{
  "num_key_value_heads": 6,
  "intermediate_size": 768,
  "vocab_size": 958,
  "tie_word_embeddings": true,
  "init": "normal",
  "init_std_qkv": 0.0217,
  "init_std_down": 0.00544,
  "learning_rate": 0.00154,
  "beta1": 0.9,
  "lr_head": 0.00266,
  "batch_tokens": [8192, 16384, 24576],
  "dataset": "wikipedia_en"
}
MLP neurons of a small language model. Each row is named by its layer, matrix (up: input weights; down: output weights) and neuron, and shows model dimensions 64-159. Each number is 500 + 25 x the weight over its row's rms, rounded and kept within 0 to 999. Numbers have three digits each.
After each neuron's rows, "fires on" lists the tokens most often at its 100 highest values on Wikipedia text that the model never trained on.

L2.up23:452563434513516510484485499503511475490452516530517484496510485483512481521437481501484514526500500483495483480489511505562527512478510489501477499517504451504502504492515524479501515494505551489494510462508500519496520550450519485444479524498493466477445513510493512499510537494502495479
L2.down23:524529462518510536502487507541456453499483497511475527459525513441556508537468482506466512503523538484549524505549508467493520523468507470524523467515487465506500491509472466509488513494501516529492503495519518493498499461486479450514521524485504503517453492493515510467483549490470475480
fires on: "==", "\n\n", "iv", "pp", ")\n\n"

L2.up764:520460480532505533483493553494532492482504516513499520559539489461478469555472495492482510459477502509496500514478505482507495487456486517520491506500506523500533461473490505520523508495505497503536472480472525506495541497518513477517530466479542515516530507484536461480530466505547459491
L2.down764:510525526481458474441467534504542489489514482513531541486467512498516494538441465513493535499502480436457494504476503446497463543488494530523529487509504508498520457472521525536548473484449527504515472495555546525462517491487495494478497515493547482515488546487556506490506528452513464521
fires on: " de", " ch"

L2.up224:485529499531533515460544507526456480491540501487473461509447493480452500446556506501521511493465530470522508520478472506486474502549495510460473496538513501538493500547492506494491516462495539498500504497479508497540472507480489529464508513496503498470517488536446504504512479483571521530
L2.down224:526472484523537501515505532479508487474494462567532473480500549498546546461502496465486498462551484493540506500482529490431502468475523522504513504486494527509489515530483486481525491506516523533501485506488502517512487465542482486463490521552540524515468482504499506477492459481499512483
fires on: " The", " the", "The", "==", " Al"

L2.up322:471506451541511508537513534478515487499463466505460516539534507532530492572480497454489526458491473493527489424512504509491530515460503481513500548487525471494494483447491480507526490503482564500478488501495480499476522496500493513450509526506525511514468535510471530506486521493459460472
L2.down322:498512494517497479491437493509470499467498543467497502457538519488541506536483501480466532444511545475556480453525511474477528492460458503527507481480487484522476500504470517509551491508536486492527490479524473495481536459499499522474483475533494497523483484471513499535489540492476456451
fires on: "\n\n", "==", "-", ")\n\n", " in"

L2.up694:509522508544491507469512436541524472490473460494497485476489550499550463526515517495503505495462470493490512495437483470480490474515548504487476503526500518476470492526501490522521503559445505513481529538545535494493515474449499462493509507475456501491511488501499466435490496466532445517
L2.down694:504532498512503511494470515504522558484501505473474508516476446511505505456488498440510547502468478530547485505478504500516516528516505540461488516493528483504518506481521455504494517478490467477472511500520473490471513447488497529490425510509496521451502502502494539505512532485522476532
fires on: "-", "\n\n", " qu", "ount", " of", "olog"

L2.up273:476463526465476499529499507560493468460484511502470483505442509470495502511511507496493509469458513445466502501453491469476535513487525517484479538551509464474511504456498495505537529497492550491513498515482470554547496503482496493485496499515455493528541518504537499495532499478544527519
L2.down273:513501484490511518518519517490468472471477504447496480541470494504498489537528463487506472485534510516505549490490489533545504463501530481445565514540509460523515461477541494478503518518487548508457526502504489477545446486441467486479460520433478543478489473503498544502504506479513508517
fires on: "-", " dis", "=="

L2.up432:492503504505530473479518506506494491516521486494497480495481463518514508551478539522533453505467538503499446536501483545497492514536530536480493483522487451498524508557483490500498513505520509510534513485536476531468498534516488520449501492498479488520495469530463542445478523476516496513
L2.down432:557485535452468452471494543513483472525495497547527469533544526475526524507458541459467517482495478475514550491498477520508480495508495507505533474499490529529504491493493514486525507470503518486492515547515507480485525516549505512465493484528505465509516504526539535510495511498458505553
fires on: " v", "-", "I", " per", "er"

L2.up500:529459516528469517521479508490523527521493501494519495493484465483488508478502451501504485512536441498492526499528538532506485507476478521501509500548488522512498504493458526504467523507475533480504433522460464510509529545479493504477523497441511490515473509507541475497470488531488476502
L2.down500:476539483500494472492487461479480464485526518552514544524520488493500536517479511517471494512511529460518501497483458505508525478491484560517470467476493504462503504497476499512518463481504505539484529508563501468507535485493475484500480491491483503490542488498482452505566456499515506489
fires on: "anc", "if", " c", " tr"

L2.up367:476442474493498503508482485519535481498484493522468514517494498497535479549515522565509473484505502490516510537490470501504490465525496430531482505491482478511505525510517523510533533529481483490521497491482501482495482487463510531466487429481484462486507492488509502559514463466563541510
L2.down367:478471515464468490484501463492482492508561506528483485523529492504498516511453481508475508472510476505534501518545515518462514481480502472529535505490522505446498476476476465473499528486495534549516502527473501454512538518483521548486495527526496480541496479467514475493462569491551509461
fires on: "ion", "ter", "or", "te", "ess", "el"

L2.up281:516470517523508528490468522486543494533457506496509470497517516501519460503468535512438514474506496520569486504485504544526512492509529449536521520528511474480511516495530513538498531467487505485463499516512497518498503490509492504440483496442448509525458499494485538534484520448520473482
L2.down281:554495452493493559500477490505505475511489525482504528498499466525530497512470537504468560506492486470540499489493514465515516513515505469516509464474509510498493512533476507512514493434494449504460513485509475524504490499519495513463513482478491504546488493526579503483508551517497484472
fires on: "\n\n", "ident", " He", ")\n\n", ")\n", "\n"

L2.up715:535444534511547513501519520514500497471551508474553494555531471479494500546500509521525495480476504520502481505514479493516513506509500474505520456476538465501524489477469468431491445539501514496497460478518512561511460523508467530507526502520519509526476490501486557480508521492513533480
L2.down715:537512475482482471455510509522447501501507490498508503494487531509512510504470511505488504500535504525483522460533526499500527496471503528494488521526471486446512504484461522543528509515509467500477535497486484484507507476479513501440478493502492505502477507520513507529515527551549481503
fires on: " to", "ed", " v", " would", "ime", " for"

L2.up103:479495480550473498479484502501518513480482511526564494471538516474514491549498493515461510446513514499487497535497553534468489483500525463527507498530460459539517525490449466558552523516506506506515509521499506471519508461493449473490445474523507465490502446499493496488489505493451515525
L2.down103:469484505534489532460477537501483494482499510514500469475504502507498475503546505461468493447520499469485544516540477522472538487543507447540487515511466467571488472534516495490513494519520498490521481528531468509490482561511502479498491480528523464505486485490446468485521510455529520526
fires on: "-", " for", "\n\n", " under", "The", " the"

L2.up186:503508494496488527525481460489515531547484517485537485485482490507496469471528515485507491527515474503504448496475515492555467526465515474506514488525484481504513549474503530489486507490448536471527491501522535491492533504499530494457502528450495508480486543484504528518505466500506484507
L2.down186:502477478480483457508563507495499456496475530539512511478506503504509499497528487479538498508544556484503490452466511446479477476484565438520507506480496493485497502489498447477494509493521561505484491498524482474504503540514485538544509534509455523503451475491512503476461510479512499502
fires on: ".", "===\n", " =\n\n", "==\n", "\n\n"

L2.up196:503473490483518500506485530519515483464461480516541478506496515482511525496518532495517510479466481482502508528442476521515478501458468519504483493440496480464500499530502499543553503509534482513487505485499520453510483505488501475512500475572429469522544511477463494507555495524488504537
L2.down196:496521466499474472460493499504482534498467554496541495511530482506474474483506423527482504534459499503519516463533495517517500500471529487467470478494495522512528507493499512526534521565518520544493535486498503483496560488517492472480507539507506476500514469535473480495546516535479489485
fires on: " New", "20", " c", " work"

L2.up749:516486532504506492519501508482511520472505476467538500497536495535546510503520522503475472494518470490476474513533503561496538502536532466503524471545490477484520519487453469530460501461461505495505449454506510532487509494504461541484527549505520451507516499525469509492511496471490467502
L2.down749:515489541499515505499487531510499485507486484491456489478471498516506506493531553511487511505491423474475508499482462522489531506439523477496530479539502504544492509494505497501483541500521504484496531520494509533516545483478507482465442453504534494499494547537485497507490512520491503523
fires on: " att", "-", "ight", "age", " time", "ite"

L2.up362:483503506480511517530511469506517484471511486470532527532471492491485482504516478456510497467513452495484493505529538528507538459455547482537535517478476486527486485480500507520551481495497475498478499507502487466490553558516490491506539509460507439507475530497470535482496508548468480535
L2.down362:513541527547532539521484496537519499463481473503522520497554484516484482472550522477474512521525453475514477464506483525468521513474512508477496484507485462500471524490484489501509474489503513443520496536509479487460520502545496475472534492496487543494526499488497463465488512513469488484
fires on: "if", "/"

L2.up766:511469519522523548472497493536504474484483519498487476538481469501478462530531529490500540484503484480521524523446496516548460486502502532553529497493527508488543493481505448527476494533526491525525518529529460479512502461497482494465515443514516530481514541466551474481488486504525502492
L2.down766:481484496477510525491494479494484469519510520483491514513530457504521527497455501516496534499451478523491536543475475447508475549482459507474505473528485496479526540518511480508438504524481468485532454497477509516497503463493525519451490540488483475471450515497467498465523514499503486499
fires on: " p", "–", " qu", " de", "=", " ch"

L2.up591:535468532483485505519474484511503508484469490522525478490504493529505489528494515496476479468493472505466506536475505527471487478514504440462538504521502470507488488504462499510502513519493485543501510545459513494482495488471478485494476514502527494465503467478500464471568493483541521501
L2.down591:526507480474515486519508504480494518487522501487477526510455499544491498473512453519535495538555482515489540485454485549495515481515541514440523474511475487553487484468475527471496510489474483501471497517533495489552460501481502476497483492501513494451482516461508503466464506458518485479
fires on: "-"

L2.up428:478481462481483470465521518512517516484456516517489492484485489501489470489506553465483491452456500499520493482529528491483447491474535556472530488510499506451506494497524520486479546484491538522481532533482475453494524537477522478470499492508494499472525476490466511476469482519532478503
L2.down428:480471483439478482493490533500546499533545477481477508503514543498511468510517502485512494481518495489482482474536484496507460538481461507450460509503510502490557501524487476459489486496529500504450506448499539439502531519503473503512495455534509530503490531539474531495489505530537516490
fires on: " bet", " St", " st", " N", " d", " n"

L2.up693:466554508490547518470439464490536519473515498509513468535471499502537515456477469463518529533482495478499498486500472506527578484519488493485475538483528469516493473486501561485519528543484482504564500504490472482502505507555498474507551464497511482493499496524483501486492485553497504492
L2.down693:515521514504491483482492502450559515525509529499478481524505492499479476472489503551503491489514477497514551537480523475458502481520517475450522502510524519533533497445506512489485495510500498545498435484466510530443524502488510494546512505533504505513510491485461521472477467516491495523
fires on: ":", "uc", "S"

L2.up352:516481471532472490536493488535523488511525492509528549525473462495448503462443515522505545477501505463526476456507494503514527540508466528528484502491522471502445527510521518474499529494490550485508498502517503517509483506495481514503500494452524509461502526527497520526487525504456502515
L2.down352:497440495482488504519521500556498502476495526497483448464471449516498473499469498539481540494541472507477542469487493503546517497507475477488495488536489557503515515490461505496499523509493494497525490512509478489514498470494424493466515539472521518499522550499463511518532517504521502484
fires on: " |", ";", ".", " and", " &"

L2.up277:493511493516554480475447493491512528499466506506535499543529489476485486536460494509508519485497534539516467471511480491525542474507523525492488479474463455464509520458527473483510466521458502493523468508520512506522494499496485487471475447501450507462519502512469506455533524473508486499
L2.down277:527506528496511503505522451540487510499509528487515544527505487473554497466553476514523518539505511512514500505481493493528511480500477506487491449484483476465509474526463499487537504498478464466470488469528491518514474494499526483486530527492536437438476484502486488512518489507494507524
fires on: "od"

L2.up480:506495545486531494493501505523528521532513516512545558533524478517485462521483528500498514486469502475535491492543535473489488513481506507518487502489512523483494527475528493497495465524496531521504464481489480503505524486485464508495547462487494508497511554489453516485485487500493505502
L2.down480:525468512441517499472487497546524494525540495510513476515485530469491493512507487547481523479501483508513483494538512470514503499509538489524542454479481525485523524476505478476505455479476494545529488488498522487508489468512468525487508511477468512510496512491497523478483490503494516469
fires on: " on", " |", "."

L2.up655:474473487495482525508516519481532527533474485488537472501464547492457458519513463493495510505482497506498468511490531500507511522470532480495521561543506458472513502491485513431521478494521538463514475533528523489488515535465510483511493534491518506483538504470487478472452510468500536500
L2.down655:501452478468493495509538529496515519507508501469560509496488474484485467508546513497494491541491505529514495518484482508516504493491512500537433530490503522555475516456486494480474481475540554494495487498505507465482544505464542520512448532513494490459497475484488507501427530478512514525
fires on: " =\n\n", "h", "===\n", " wh", "\n\n", "wo"

L2.up129:514510510505509517489456531493519543483481510505519520468503515512442481475509519475564519461482505454520519451515508534490497486506485538528479496496513502445475480482477573565509475525476500496465515481483540454457467505489502484499531440474521493477533476454465485521478504513486515513
L2.down129:483515511497467478451494493466490507498476486501498525500490555486509524521452463527534504458499517452496496527516527505513474510501476515490503490472495475444489486472435536507519514492484498509557487528460496477516513514531461498533499510484487505511542523511496502512441490541510500507
fires on: " St", " sh", " st", " Sc", " at"

L2.up552:526514496530515494562498509508527532506498508571474477518525477536516452513507500512474480539508481499505564484447494480495500529450493500508484534460533481469519513482488508527478496501504537530484560489526485484452481457455514523480467517471503481501453481507525504472507525523479505501
L2.down552:524495489468480513474481508515493502486497490486496554493511514473456522461513512528535502515515550501500471509546482473471492480500516499473523518474461530554503503519472479459531576522478467476524456531443497523510481505535519476500489497504524504514531477475509537544452501488524476475
fires on: " as", "all", "ine", "ia", "port"

L2.up121:518499541503528471506498494482499505504516517486493495492509485514502511473518554480503479498515469490492505492456478474529481507508509505496480485507485505520515491508465520483473526542481520477520499495528494521509483545465500519492503505504487518475479486538504553502485440502551507539
L2.down121:508495506518518506508513543529504459506540527491547474497497537523532484505518529509484508536470469511533466451474470490533449514505487497479482520516510530468474509498533537518521528499508476519442496465523506504533523489501535527445493464509515485468474522510487496457529486528487490522
fires on: "in", " col", " v"